config = dict(
    n_layer=13,
    n_head=4,
    activation='swiglu',
    positions='rope',
    rope_base=10000.0,
    qk_norm=False,
    bias='qkv',
    weight_decay=0.19,
    warmup_steps=350,
    schedule='wsd',
)
MLP neurons of a small language model. Each row is named by its layer, matrix (gate and up: input weights; down: output weights) and neuron, and shows model dimensions 0-255. Each number is 500 + 40 x the weight over its row's rms, rounded and kept within 0 to 999. Numbers have three digits each. A neuron's up and down rows have the sign that makes its largest values positive.
Before each neuron's rows, "fires on" lists the tokens most often at its 100 highest values on Wikipedia text that the model never trained on.

fires on: "no", "lo", "ci", "fer", "ctor", "ted"
L5.gate85:537488437468454446589549506498472487531498439465483545465531454530528525502581509501477483476502536502560516472446482448499516479468509531499501490488482478424550518498524533483557532525571427488508557460508492548510498485565450452551483523527515513542507469471473544476507557493511539532501511470397596503484490553572525561514505487511534524430510521525444464492525510550431528491477497510529539519425497449494497460486475531579463477511528540546525499471585550455514604432475618588547512572445569511466468458527473463495578553468472538530512509465539462488548526538458546469473463484493572486545484488522521454537489522528477554531520466550474439549537439560537552528561393445438498479509537490517516482548435438536481528472513553494483535475537548541504431558450517
L5.up85:518468472515469520478504472490472474484450518488512530519471473528454506492510509568444512440503533477443526487545544473477455503482398449484471439501407533533491475476439480498468562424471417534486556459499467503539500531498498550529466468571496490534552583482497530575499456564486469498495584483442492472501491546486501531503536411477507507540466544456507505438539510567535558509504510463498494433517446493583554504588498478413508419558535477447489550532504478415506450494519501561497505512505483552517534486483481516562486533518448507524460532484530524503427575443622467483510541497530446449468485568479505525518553527590553512525526556480499440443550479448530545492504531575492443504492534502487592467520496531411519490508446439495588511432491555521509488495463557
L5.down85:423422522500476487518534452458534474452451459564494453588445499526441501481482452470466617517481619429469525555530468483470544487527526525506470465530507554478541531519521449492491512468479420458482511491484531538433562470558453425463490470557443575509519440453489407477511495507527627495515452488515501494522496427502536515514541570409444523491469492543574541557537449521471555435472519510413535546509514541488540534545526503505497509479560482491474529530549524487492480452521475471564513492615499504483481477526490468549444551495469538440498520486474469566501531522480462536536580545557550540496466472528503573487475532480568555541523514515491524497555481495513534527461554526461452484503475503518527480536499492462505557461453469482501428497522547506465553545465516

fires on: "y", "ing", "ment", "ting", " development", "ation"
L8.gate96:487439503501457453530552597498480440450519490506435488572498524541497519486386463495508508550454506474532524480423559541445539432522575531464525452530493465512567535508458591544546544498497488496449568385475505524548520471442489492432532512504559484504457534508454511431526544546505446499528464506405470504484490492404430466452558485520513479452535481441547449470532546622524494503453487459503512459508492497469514492547464475527505435566527492507495477498503484506522521445498540494490504526451431521503527536524486519498561493445380525498483461475515502494513556442431437488479464535431471495534519458467460500605490452488523514502510537508488515493480484487492588459523458441497472486484495465477441467545501457551449511463421521466581483537489488496452456537520460
L8.up96:503487523374506454450515518493484496441510454475520470477544495467503581513529445482493509418569518462537464443477482492481505444510496399548454487525527509569478502518574596487487538491522519521561528497486480395524475547569511579465514484449529521509485481495489501431525487544539505484576517511423510542465464496457462541503528486535517471452596433468507498519521470473486465553488533511513559535482457625449509503506485539504517549542554429453517493489529559452470437484508498569521510462542459478510523498463476469496457518431401510478577492513515489442479503451474448406549516554486443534532475507420523435510513552450456505506533533474485487462496599462595557514506486487523497509590513550545533518516476486467476474482484520528505513437503449525473431542538500
L8.down96:531583497478483464475535532490474473582495562506515523475505532531513461449498570476517518561516519610448504514541412457542554515398520497474490465519455508507490485429501517582483541500500540569505502547469453459501537567503544506561543516505439570545428490454490489480535458478397435462523524516480586508522543493541523492499503476550452489491478518451520472572464563449499490481481550537479477475540440536535476512506508515474565517499534567547518486517492494436536541510513443462573530505633499506518546503574459505449458496469462500466558493573613555470488499508474483497423476480506502514420509483512521581525532524513492560455535476527492426512422505558515472547537457535509508485550572538474535536458412467571492452512479527483499514510460462458505481486495456

fires on: "mb", "ar", "y", "ed", "ri"
L4.gate495:434514559489508481565470610528487496496536491522527505461451507519470543510544517557565538521443485512433487510457539461492373608517550474533530557541476541467515475520547546406490462465505453496491446492487524497502437548542496584503474532469502471580504483523509551505477441513488501480575452508464506470504507500504507493478448532521517503552540571421498452486482507503556529507529550512503447533522423567492560510485498543503521566481493490507508517486569563520535529505497512526533536481414491528522513498463551471495549513499450490462535458527556498475477532516497525519541556484483411448535454487537475384486542504443443587511504389534498505499514527431496546574445550480415455497533497567492539563530502537487492518505475463573552474461432522522455487458494410
L4.up495:520554491505444505457431501554447433443511493574468490587460500551557545479520460495549462472507500536504503481530528568496517572511500540565483526473525447469464525485486541433571529517502460525545534525499535525559521608480574494486522434515531529517499470570500556469498524549507509525518534489524526586559470448477474437458465514510495530491460560548490457532534504510539505484495482526559543557488512476442500471505513547481459517549487488452545531499465520541407502542494567573538499431507497492462491542491537446537577387503434582489517484493490520547453485485460506495528480478451464534472564518464417475561536463474531582505472534566437530473424472542493436484539539564511501452459482432473476504465528455516491509397452502493450487477557404569496520504480470
L4.down495:444493516558561523493493477486575562547524489492488543501522593523511457421494517506539500493450512516526491604482463459497480420539496498457525565418419467464536558491506503462526424524477552497473552459454473465497515547513515535483566485426488431469559495520468444487507462485431562516527548474510579433508500533508462508523504567602437558474540456463415511447487499489497483569516473515538467422542435538542500511544471483447526512500520462502513542510494442458489495461499441511545494580560457498434474500528528513495509508526507546489508514534495515487499521514505476549481585457501562551529566505561548529510509513448497545486505516511582524531532464548512513534417481522550447521505497599522469561527516468517520432436406520489519495481558531393485479459453527

fires on: "s", "ing", "re", "ab", "n"
L8.gate122:480505547570466573522504433495527547500486463493453564468511498541517466511509506489504507446545535571534533489541467478525553540442500521479467469529544532461525473500576531473462513477589505475521517549488431488418534481543508504481464477478467544500441539531532451479502540440587442544511485518475539485537430532497485544405480488563506450500561481584446557456515476499528412456477565583462535516506596554523475509567529475465469523582549567569495500552499552455474427500549487489487499459450511535471551478476500476532494558427471539544507529490489475533529460542494458485487464529480558446484464455519546506435437451526420525520578536518462490453525570440533499509520487521536510468514491488477532438518472387513508460487538470498502614461502443445471497510480478
L8.up122:540536535509479420425505518516501447465498483496483468486539482531508549500491516516554568480450559532476584522495494492513590448405457440508575515531544547537454466520582420497461540491461408488572531459540515538542539505567503530574503515527482539444572499467515462494447563485557550473416470456543497503506509469525545456507498538495473516549453535443517489459485531548491479457484509568503508531524518509498544560496478515482494471478509522556435478464492484475514558535554502520527517471583566486548519476508554509427467431508531523461541512434555463453571465501473457504494498520509517568509499471556543502498565426410522496474497530585556520571487509563441525560502407452484497499487466553567506509459433459535508513495455491503479478483529399469482500441556501
L8.down122:472475450556520640507497465513501499320490504505513575482519531456495450511519505492502430581476529484567437524528549479466510493532516546509502467498421524470613497407410521524569528489523545487514469515498470513421460439433504512445539504475505415522489533526500489537520459520546361513477493499526538499568446494529478476418527526513523520464496488479522479471484475520529529498527523456475528440576538540485444543540503488445444498554447449468457448502457500553557490447455456448535532441478452492482509462492498496551571538458483543527525488522539555478516521550505554503490518478535510483461531496475458502495463527540521421484518540514423502473509555459551485461503514522489556537537545469527467499586531526520457519488551453532523492484502486521448510547473484

fires on: "ing", "ed", "w"
L2.gate132:469466426543501505509482467444484531447549513485433468511458481484549455527560473558547538511445496500506489492483476559463432486520548484541441414514470449509537445449495538473526512536445556461529504510463525547482550527498479434503505501496413476528530454459476500424513495503541520487504502568518539574533536500399449511524544573421498512490494485449511397521528427460515512426453471516497528524566512556460530460502495494554489521506523489510474510477535527544448525458560523437485484530448491506504525498519502512531526530479474444443501465492479545466555473604525361535492566515537472521505502490457546532434552479484478590453492515600437478563542470508551537487461529493541504532531531513529500467486534559512459478465549478593502499468458533520473476522635537
L2.up132:546529501448571441453515516505594448451502524530525499546470538440540439498531480561560498513490454485446517414498473504481509483486511461507489489495459565512471467577461545615493517484467442520474474464474480522518475532509547570488510538535559523551553523514501482537473490519541522536508532487510472509535502475495512443486475557521524484428477523515558506470463508443512398524476535494529543479537511502554506450440414497513579485556483578524544473511543513476427441471515500519483502417503485452473537531474529421490499491508403504408526454480495549472547511480508517524550528565466405576385415510506513447460477560469511491512410554522463516488518434513508489558549487523506519515515466468481561533512484555484562515489499514531529499481529458560402503459547591
L2.down132:466452493518510514494500482495529540411454478512472528509508509541461500376481504517523488514442525530487449467509460483511521519527471537482518577465507484543500539521497516522477475525509538564461581543478480494404459462541496465572533466468479537512515467474539483504488521473471520536438516458495507447499479585529535543514519521520570538480515551521470470481514564511546457459498497522441471576578498506544544501517522520471479498485514457461485505493473440482541401551492524571525406567488539405541474499507503480416432465563520539538517534529536505510608465503453467455523492476539449501515416449528502516573492520438506415486511558421489524542521457555482469632537472540486494459483513515482496511520475478620480474485466528474518543599498482437536502446419443

fires on: "it", "ph", "id", "ed", "if", " Total"
L5.gate124:570503447517486507479417502451515417545451473546465483486542501443525538546529489427520498505498502483523478505455465529517509543534529567517522558489435496437463513460515489532563486436561461497573438488494523545410438541483590488463493479516575542491572424475545540487595526504527511451519477483500557558450545547549463531510520545463494461439510534414487537492496524571488578408526490581594540445523465487416495494463516480521504443533489511483485489510535410464530477564511462459480507505497526546489571463520504511486598513484489455460507510539492529497504511569554478444560445496436584526486511519479543482463477573514460545474550508472500467484483446541489442532503533506553470423518473491483504458510516537470482507536549475534407512489477508467425502550490512
L5.up124:495540477506547501455493556503492434448489454516520422538499521512581464499476487551533533528531526495493522497512511498553568480474483437560479515451559524506459549469520525441562502500524455506516475445414509481547481488546450549436454473533541453466496514519538546417431502556481457470471563483519463510507490443482491473461505435475471353468508522490505480524529514487494539524473443555584554563518470525466551450467527426515522437620502552491479509509456529506496485468450487458467559494590452463487471516503543474577542514466400522486540504538532469507464495524495483450464527642482454517436456586472470441478544496489506526474527498466533507473496497495473509491489495524523477440505525459433523522572460450538524532452500514553511451614506450494441481502514470
L5.down124:512533483594470551517544502478486503545580488537528543558508541419450551505510490463514509530478486477562509459480566463512469454468471561558528403445406516594442516451562516474548475416502564511436505486510448484506467443505526482491480469556442468467468532517446439542509451486497527496475434492539557546514454538523565507506509498567559500472473502468476493524520391500510493518520488472523472476531475492528554468514483455431368561436471461529513494446475475514490453451496508580447509512503488539442464477434378465486525437457513530490512512487491476606570504441578484517457500481429526527497511493477525486483544536495502466531508510507484460555503432511498473493536475548492468469476565553534500530504510516486501459510448532446461565523487471490542524563430482

fires on: "re", "er", "le", "ex", "-"
L8.gate399:547432499528522517510487519488501499505563477535543502424548602480539554514522502451535507460500484517535448534520532478580493445475474488529559562538522546535454499489534473432451459481500450477465558513505585506526469459468487537471481514452481444497488483509479574466399519538411484513565473482482504464557523508543523524566478485506469529521573585490564610535558492503563498482490450480478534553429509483514490495429475489453482478549467466465521533465569557504567489480467549464423540461481530476453501483554513513451507554537522577453512495508523539498561537493498546433470497473391531515565475462415539533454498493500459498524425533393478489506507462512490531436543494455551534462497478459573450488506501433432485439436554515547509501493519482478533470492500446
L8.up399:504539473543444449512529586544483435518574520524538518557502467527508470541496473489493564535525525479474490473559474467540481518551442573526545506526489540525494536426521526431563508484365567471576445495492494487496462484505536557481566520469483494425447514524477549481561412480489482496538460459430514529470536496531468563449494539463512573534508501478466571468455525503457486466513507556448525475417499488536533503444451437486538546534440471471548503480494616547491457470576485471548462458495429537512561572456511490474502450415539492483528503466563528530554516509485563446510422517536564507486454477490537475527479529469440494559515466526521576558506489513484549483498501512444500528523561487510570511452542481471530553461462470500461499530436464422548526513493485
L8.down399:556430580562558428572499539530502507513512507486516494465549525457497519460558450469555575445569463491488462508541501537569538526497570506573503606482503462463458499508563460442452431454543551492454492473499577557482464573471478454541438563514494472449561561559490468555473537470517433501445490490494545490494456527485540473519482482469561495515504483456459550490463522401567531482482469449508507490483481461549547561526537475510480543464548448488465455478536463511542511550499534537489508480465483566428514451465454539491498476508454471527543521560480514482498560500399567541489526487457473529483510461549520490417505472531490456449437506479454415576458502498471465512587516488541536469544501441514492435467483550463552457510549499444489488541484497518461526532470454

fires on: " Be", " In", " be", "e"
L8.gate55:518522531486534475478504430544500509518515483503478497510516495492528500527495527458446502500541530433483454519480504448561566556380486514469524550477511508505536526445581466473489467510509486459517522571462445475487479533524482493525456475538520553596524421481465473531543511535442484476532486538462504544443507530445487470421499449448431533453522513502524480488504425561436525461460507526508468391476531543515497436536463538501455469515479461433586514475486443499510548541541505414508519466439596530513475426504538533466523481440526510453495475509519478510504534528477443567519567458464561481487442491451590518505463438403465475502614455494492512518559603488540457490494467561496492495456532468487457483519509468512483411479517555426516564501556522444539474457528474
L8.up55:428544510514489597586422510505533455487465525449516558528508502428413438498485482366478475445513438433520555514509503524504515423555509505537505483551489514461468529550563434525500440465507506529557475445512518506449527514517510502486520514496545511508556507503521419535540510482504516508455548553493484500513510506601438525481489490505520549502440470468471531445462532512552463511534483462525531549538523510542453570553442516566509466500439458515492491501507450504516452547528477483534498520456524453551482455492510440455511538579498519489455467472570503523534492513406525480484471461423521435509457533483521543519465503574496505450443474455552534495491519529475578517531514474514433595512474437436504451469562410525487438437532453466561454549456516465486558452470462
L8.down55:473514520491534468519477485422554548541460507485494469407440424535509493508443535456476475567531525487459466468441548529489511508495573597478516451476599432481555524569502465600521565481447489481496578547521474454476488484533543509512537506481524525584572533465414461494577529499441517480462540517485491481491473486526453539478522526476468558430505500482548503473481462417455609524477475541529458562543513534516476482500488483568492534529566492411502522493517515508501509535471503494440465500569536463530441561492582514509485480501511519549437484529509468509441512545536556517555541492487438496528455494493522470531494520427490558506561472538517492470511575509489546437543449560498552487522474592479559520427516431527488496467463536489436486479557505438518463509542538

fires on: " of", "re", "ing", "20", "en"
L8.gate80:543507506536435501483510542444495531511491494462481502476507553520517484464468461517486496464494496436536468539538477482479491489450518482517456495477518526420520572441566513550520584565476446494486514473537514427464549420493524485523580566520487511512523495467447433462519417530450513569500457428527490445513454534459487483452529567504479472483544475564446512438581494527531376452548488542452491530496517531535526514541517524532475428497516439507570502592610551483466543479504500537465640467468553424432443547530511516509508487467499478422434475451535437500548470492507500448506503504483528507490477508502432539556492527520485588527530483537469489481494540512490455503534456486535464511495472438516454533548465511485418481512444430518530531471425495462484561544469497
L8.up80:498462516496440384508443534515484456472526527498444482484513518490514501508544517480506429509525527527540500532489526503460437491445571514506598466505526559529548566476553517466472503539451440468463582508490466486460464511511547477470501496467530466470574475431527433500519506477512524425554479482543504508472514590524449514480450531528486506488486533523524580474578500502424408475432497611493530538476570475482480551469510453542545501527498421446546489551481519497580586443486502510476464455462519547537536448476514511446463462466546565585529505507512501525542525444540506521463467489394572531509486497361497474464430547468557489492498520473512486424525471488574543490488496477532460480505543522517588530507444457508503438509523491447508512470448529504496490459517498
L8.down80:440494508536406511529434480448473473404464491492508510497525474557529502453458469552438522483565489481487461527462433512538456494495456554467393528490558459522579466504532485514508553538558526502445445466507547466537560485527510489545555517439497532559573518560570492510504511512496469488511519482524588564520516419512512458502507500532526453466457526498414480452453482478544473532483570517480557553534500490543523551441554479471529352486459465475543509538486517485544540461437480467512576485549503474541515493562516496538462480417503509504550493507515497508450563576505509463521480477463503470531519475473459493513448528472514546524471445471465470556455486385430536518510449550568557576493444509513506506554451509468550495565471465469524475515443496520461536488456455

fires on: " be", " Be", "be"
L4.gate292:461513528544605440541617575462453562504445515555532524491573546494513488579458504472464545487508480456490540557504577476502465454467485491561473516547418501496436538444547576489503530407524497529562480429500504483451554515463496527532495551499481500481501531522518539494518512503514488507492552543444550485533477503480488486567482483501535533574455450467417452469440499516501534569481470525485434487437545540525471469449444484445495525523542431514503568523506514479529473464509535512564505467461474525521482461438453539473454489553546518522445461467545558480480509500501471518477563470508474489511508530444465501504514465532440487519532463558486532491498584509557521434515461539552500451504508427452503576500517478509493392465496527451578510519588515441524498459600444
L4.up292:487530473466517511530499442469451514513547498556535400516534571501493425489509499493479477447558433470487497490502528515518513524481485467486504507495555514485480530549463513543580526507473497497502449536469480481499502542470526474531455461485474504566532522521462488436576448474459517483498556496551448552517522415524489559484496530482582470472432436538508438499453547438509481452547539515496450486599521521462482495537428578514507419578507482450488474519496523632528446536554515502578494486464520465500462521524505446488479464441547589488482565480505527543498452458555534472415414526543504501565505502504457508528536464467454528494463531521556466492462541548494567518532519501423483441593588480504513490517578510500582475535440539539509468468546477443444551444522497
L4.down292:505450510463511423520512479494566491534426520489493526459433402531599492500460486474511462511563551439483525510452489513537543490555480527457512529591466454499474534527596444583585503455478531508553491521505459472577542518565472531511510478468571484602563462518390489536472474541470591565487488460461532540496509547523491553546515475559551522476560495454484482470541512456471564506508449497529545523466532504547537465492553541491499461514473488459483450507504479523555510459504492449445482454448468471495481507519506493577525531552551487454563518520509510495428498528509501533542585523484478445534517473491490490477431515491433555548478559526498499525519568532509444469496550476537547494506446518474450480510482416535478413486567479484473510538530518542479550422529417

fires on: " University", "),", " Army", " School", "\"", " League"
L4.gate271:486568557539573549557476491516513503530563520520566543520489509495486483498495496455496509538457475528541462510500500386426447480538483543545464585464463559455480458488536439498439435508560539563443553469518611458450445539535468503434488537471524477546448461520465549515443459471489482471505526554481497455513545509553529495548497519508492524465579469493480464517487490469538545522521534446512461472536511533452525531498498423506529473501468531459473509531491572485457478507499502437473544486472388508458485464484531416535552534535505543513471446502523552577548506443481565510538487503544433503474431604524459431498508554504466533570461521497469568487521453505461528458541523495588482430468481544475525512535494464523465505449543568449498544443573470527467482526561533
L4.up271:528492543521582456547457475547521482602466452492556559474477507471517547485508477552516500499400442512482534488533461442555411570443527517560456548536493527544477455417483495465418557529537485459467564500567506501490568447492483532493550517451503577502514585508462532529453526537550508515519460445494501470481468535500533550552553539468520547442539498484536550466457495457495485501515498477502479520419519544497463484518571578402530550451553572568492522516449502549490503501423518501466518536507425472555546536530536493495472544451526510452503447537508555564509506435483489553488449483518428513456445534498496500462482527476473472492474425516552507490508482494517499451455499506504503434506540496528511485490411531543464525572439485586498530523523424557533498487580479
L4.down271:544493528529431529465472499443516455476541421506466465475561482485515501542472531466504553440474481534534519512451464487507512529499531417475434561549540574490507493570520492456595522503525500480512428487419527477545467496518531454556526527489494437543568533562467570539501490494482283457519510540505445498497493504457533482497521479528516488580511495543459480439501502579450488484506560530479522523566533498514479431525464516551452447475492493571432486490557502487480461500533471500490508508532525463520493552557499593504518440474546464472526492474452461534562506492513529442531448536557551462511477475472513490413489432524555459513450502510540447479493523530503493470495474498460514565490446476570486558501471527567431503567496500587508486534410506515500509471498534

fires on: "ward", "ting", "z", " short", "ub", "ut"
L2.gate280:527527498408546563533544455491495445465542554529521464414475542493482535562501454480538436496519476498542488428516512515500473431484533479463474488524537530445523494431523461483530510466499519500487484503470472470475469557474405548552521450472494471502543487546547506497439533531429536421510435551513492515493587525492528535508445487490510568489493453467503512479510457508459587518596480491619518459530567513490519509481474481468511434544438508449491542522541426404457533506440571472538508536459495432510549580514555535493530529455538521503387428396494526498458489558530506487544522627482511499457479458501467471560500499560482483529584447515513454516498521496511503533522490527461512496486496526459531532514507519510470515477426483558524451437451546514454509554502485
L2.up280:511536515545458462552458562517589499534491481498514533469478502495495498509498433425573482427516436454560467452483492507478508466473483519473544482522530474477576423569444510551491524523582437526534496469470508534522543502414475500527547557489464469451510537532528485472415530526481574505484541533577479488498463518445427497478521530470522502408519504480491465433415558459527545467554464458483496497491535430569551479447577559510526499566498525517471508564530430439537585478430559490514514469449536475518518474519473472515501484502475534507489524471420444468500471552539463421475547479523524459459448497461548497504474478516540465486467474482498472552536479442506532546475553545567393459500512554479472563521498497552470527467482535490563496495480510500357523532508483
L2.down280:554520517528519555503505547546492503601435460481469533485500487468497475535555478473530549452541475527577526494532484472475510521535639546479494498496516491457487499524537472481545565441461463458628491515491507551566473492417518529503516517490494464500490487546506591512478527499471584478489552510506455508532504454481521522459549504571571441521568488549441467563511472455499537521527552451504504529524528443452535458486499569536464551494494490524534539566480455415477544425495577595467516482461493545515428490497465422493404494514509482469496461529429513520483516552544530452472535459546533528505470560439538552512436521496500472506475528477467492520401529538448414514601493513471483496457539529502519570484476511516539487525523506426527525530480445472447488494454534

fires on: " University", " National", " College", " School", " Museum"
L4.gate475:483480531488504595505527505563499492553491579476463534497517532495507487466499501488544523507498578442546481527544440524489511558505536515497460508465454510564450494489477540479465483511512480523459534484481532462491444407444480507507492561526528506616503510513548499504415477482446497495522476478454436507478507496480549550464480573485505527442481507515487484495529440480493481480475483493370505560552587478499530483477537423478530577468491540489500519510518475487528471481511500532506562496511495428472538488518568538525476514492439480416442405558525575534509415490460490464560506521466498489435492576548428460469499548456510560519458511523521459498602587510509492426547515522530428483446446430473537448464435541548440499518476403529565528429477487444514449508531470
L4.up475:470445526474515476528538520472471508533490445553516502552470498466472514483504513517548528477494423550534466464488453528513535471485526385553447486445547496550422555471460492476438532521561510536542503497574510546505448465496501550467530474515456557524468477565515512564427507439457514469477548511532472496506503489484506459541510474539446603531463521452486456472510539486570560533524443441575483434487485490568526538503454468470571444486534429532447509473449475493506464512494513506515550501496461458542445445454488558533494423535519396398512556515532488553517460453509442517600489573540533510547470523504499511444499508461540548476576567440553469533469491479518518495504446543477504545481493443532419472495498497500520476577501464461455449531498491594489547428517450
L4.down475:490525482509475502509453449518482510426551449539560502476534542487500442449529537443484502518505505479499443488455515486532484467483545494552441540470500485470526482481497429500519457458512493486516504534518515453520476522475471481444511546532517531486506463509532443522515479565499238502460484460488418485459455507484518536496500557686583452458531476509532516490514496483480474518564500535519480519509454481545467565551475537420508543526475491552481505531486536521530479470578434529519518474548474486542533476521425505483494486546496505561490452535512460481513446500486540472494504491495473555565516494489510525456499494551472428478531504492557536579538491536529467524492498457548375552506554533494548516495510524525481582504519462548524505519460483487505529434561533

fires on: "e", "re", " Be", " much", " that"
L10.gate62:531518493542496507469496496537445464506474534546474503489436492510541444523459477494453537439475522501498442535517534499502473525512482550605503445511566500493536480450591516465460527492444457414552536543501486570485473505435505499496591478500526431483496435465468409484396440507544435466441506475435523456465515603454513495464570491485422569509460526500440518482528465424468533527464489562500446510518543507551510454477494488488542523467539551472572511594493552539515524582550485463467564507504533519575486549496491501502524505521538466524493498531508468518542447542468527554503515414525477479559492490470513468550496508548501477478431454514423466514517560491527431460515545536571484465542525439511526479512430507504448537523511470477518539485591526440549513531485405
L10.up62:488528550530431517492553447446480539490499479377479486499498544559513484436477566473422522504549547451576502519492491532523468507577584536546556576521503511462513555550548465413493463466500522494528495500461535491475486545499522486529467501495557478567508494502573475549455498545509497440546521487513538426466483514554479536526414505526546510501551562412478514435552500519503506611544548498433526572489546510506475418453402497515526498515492505455487509550500552570433440502545562466495477455474542503523490493468495502503450500531508526483493551465533477505389511393493530468475497494496601467476592447466501493470567483497518487501564506502501471464505501480536541429485541478439472545498527558560485481467497497546430509495451479502460490532475502524460512430500478
L10.down62:387486428551470441523496469505545543542503520502528511503575553489511561479510490515561456446525510577476559450454488482485558516526500443534372513571568464599502439528559476476478459500436498521494444507394542543524435512531511503527488499476577477545488554512501443456492481482493489537483492475545413546507499454451481578515493478593453580511531465493493432469484523445551541474483530563441554458514481516493475403423436512506468506487458511475472472474499485416565508511498494513512542589489488485481501542529537490457477468477445529495477484473501473485499521531482455548511504449533473563535469479517545504580554534427542477530553509485513506468491523481448514477517471505493476542478535517489504463442560513504455460518504441433509455510531584412466495550522483

fires on: "ing", "ed", "en"
L8.gate410:573441537602481492461475570447512485480488439538571493471515485552520493459562459436520569502480546558522531501538507548598451414491471468536525530470479500528572470510472522546497479484534492480546483505526488516473509438463539527549536459508490495529489417471491536453581569466510565539546397484525490492488631472497500503495500616435466459496493510523437529508457574465485502450555504519526561468478498576455480499492434554507489469508508537478470458543529523495495469488487526435460503511496478482473516481546507505567440515446482479438458482494504533547524500519535485543525531472527439470466536536502513462543455492488520592447548463495480529521591501484520500528533462528499496453568430474471477525541539540485467372393478521518445476557493465509478501536539506
L8.up410:562550475523464489497469525562536528502598517497500519503510524481495435548454454431567511536504572471507571464455489498559470493444477474512472588479498482495468517493485478479527494470481518462572564517540458470492435493550511492422533443481518466496493471470510439518498449525477477484528456474521501497509542550475499408519488545547507494444551474572489570506554571511468467492512465578545506485506559577440547533539562560445481478449456603482487495478617475575453473486570540424496503443502469508459568535484529456541494467554493506482484562525525529538473441523506542567453448555477437456524494561499429551522496504483468432520515460516511504477474484478489473430475530457577533449463504534590511520548512498465463461384497511451541532464500518520464478530516531
L8.down410:422517526531445565488532459464509504409574509500489460520557509420470508474469589460544483502462549484532483515422504464557545488572402538492511563485521581555475529545559516476464527483535507427505542497570520448433495531448522481608501492479439495513531483523514519456483487497475350476520473507505556538465468541500526480541558522525432474474521522494568547503444488436522484508501540499472501514518507576471402508460455558475465474422489508483457467484500486492542516591508537499426504480556461536522494530572489506449423515429494444479523502568507514504460541523457506527496486475450468475506571414444463482507503485477536539500532490477500483513477476509543491518474513537507478519520527566542489439496549479520509493469425481492457487541529447427491548389513496

fires on: "i", "k", "mi", "hi", "ki"
L10.gate162:466489470502493542510586507460527482473558482428499505509493537503424550438542546532432474455517447528489534487561534454485457564482465495478554541468513567479488567479520522504449510468583468532485511521608523425539460554498509482534548499444500506532480564473488498538415497482523450518484531493505627473492481505487504543412549532434504511535500492559495464554510507501534452498596466504490493409486456506497506447430489525471519550551585463486502581516587489511489514522457489576532521504460511474502478509528572497437543435436461566514544499533613535504523527508453466484497487531506441498605501575413475491489497502513509518479476490484530497577487506473435486530512565508515506587501461463570476479488510487475507527490562553556525555443479483527532506544477533
L10.up162:478502451506458533478589494496468468503478514495508539542542455508494505461532507528547501424480521516474545491438560485442418489497507543502533429464499506498530480570491525449453495502555511556480573480539553470412523581506502436538546471465603558474553465458467462526446513437515521436492472516502553535436541474446555464534536453432469472509530463468541538485493413555481552506518506490526488514452503513496567487546570499510577521485484522550486481433520472495465492420517512502513493545527550464504407477529474506464536504523533522499429525452461569500528468556432501501408514551475414622543551461452454538478549553500478448499566452464475477454422484477512562450464461539479429475517491484482442527517488474557514545483506552516456492511491518531514457576471520
L10.down162:480513524498529506470524554478537522554568529552487471483529494536433504524498502520479462514481511529534583593469435495553575478553507421426456482567519452529507516482455523558486536530506469432501488512551487519465490460513532543467476572517534435472504527491487525467528458479470410569468400560424491515465468496506464515447551528512458537512475491476464482462470523528512481518462528525505526437516513538520471507436545502505492464479387503453418406501519432468484486619500467402504512490550566508492501483549473500446441528425519460432542514436541565556455495546579450475507443504514511516465443458520594473526508480425588446450518482486537516477534543501519525511462561532491462469486534502469534549477490502457470456557438512547462528538491483450512514500518483

fires on: "le", "ry", "e", "ary", "a", "-"
L8.gate435:491419471531492488491518547535486487479502433511535467439479573486487520462476550482527531510453498522523520499483568538476469491542521431514495438570439509505499586516546435502423474500494539490538539501459522480483537519450537457536485490568511482457514543461585498517514470477450505513475552523488509506528557494534518530503489467499541569467551515497504511535513577438511428414476479474531487448561486462520486484425455450490556482573540467442460516428542520495464462480550463535448525568427518489547601446495503592413503547422511555452540559478529530531467475526516529515530534500477539438509472426500550474499483518599492495466461503523438467493421541528471481520413504453452484430458484417510552495513531488433446515562507511436507408500452487466460469528472531
L8.up435:488463490536533518488529490555574496506557435461464492521542485506528551436480484482510550459503501465528477461557433515543440450557511516504505531571492437529494545518507475515515513450438549461500473476551526526525473477540444538550485503486501518495447497469514474496475518531472500490511419501426498524418551512448554504495459526552516494475523438406494411569482531488566532484435508455461517454520496468593462434494449464513462511530523546527512477443545504549498509564468469496462522520413408558493545486467553552536455484515442431554480437486558470493528528493504509556399458485532535512550499388522539514511461469485551529474460475538508514442434499495495551539578422450484537474569519432567477509521406526451434472447461531508443533500480504483516448494560487
L8.down435:516457567515464464502498483531589553546527466554518543452475485489525496532479533584371528482494459470521546558478509518514536472459531576511456455548489463521560444494496436433428542527509461412506490504425571606508497462493480465532473434520458439525463534566457505474544496490507440453548528486538456493492497557507408455512465478491561498482502495531493487522499514434464521486490542452497565468516541422506452542507480484482536520492530494459508498500522520570512562506439540443554473467478469514525528533555499503482488503452493450433504511572552553594483466481559577488470534561519560585499463456515545522499478512455478509487550495523480496496426536449531535486547466528442529433511486443520470488434451491497463533511563455468450590539526515419478501471545481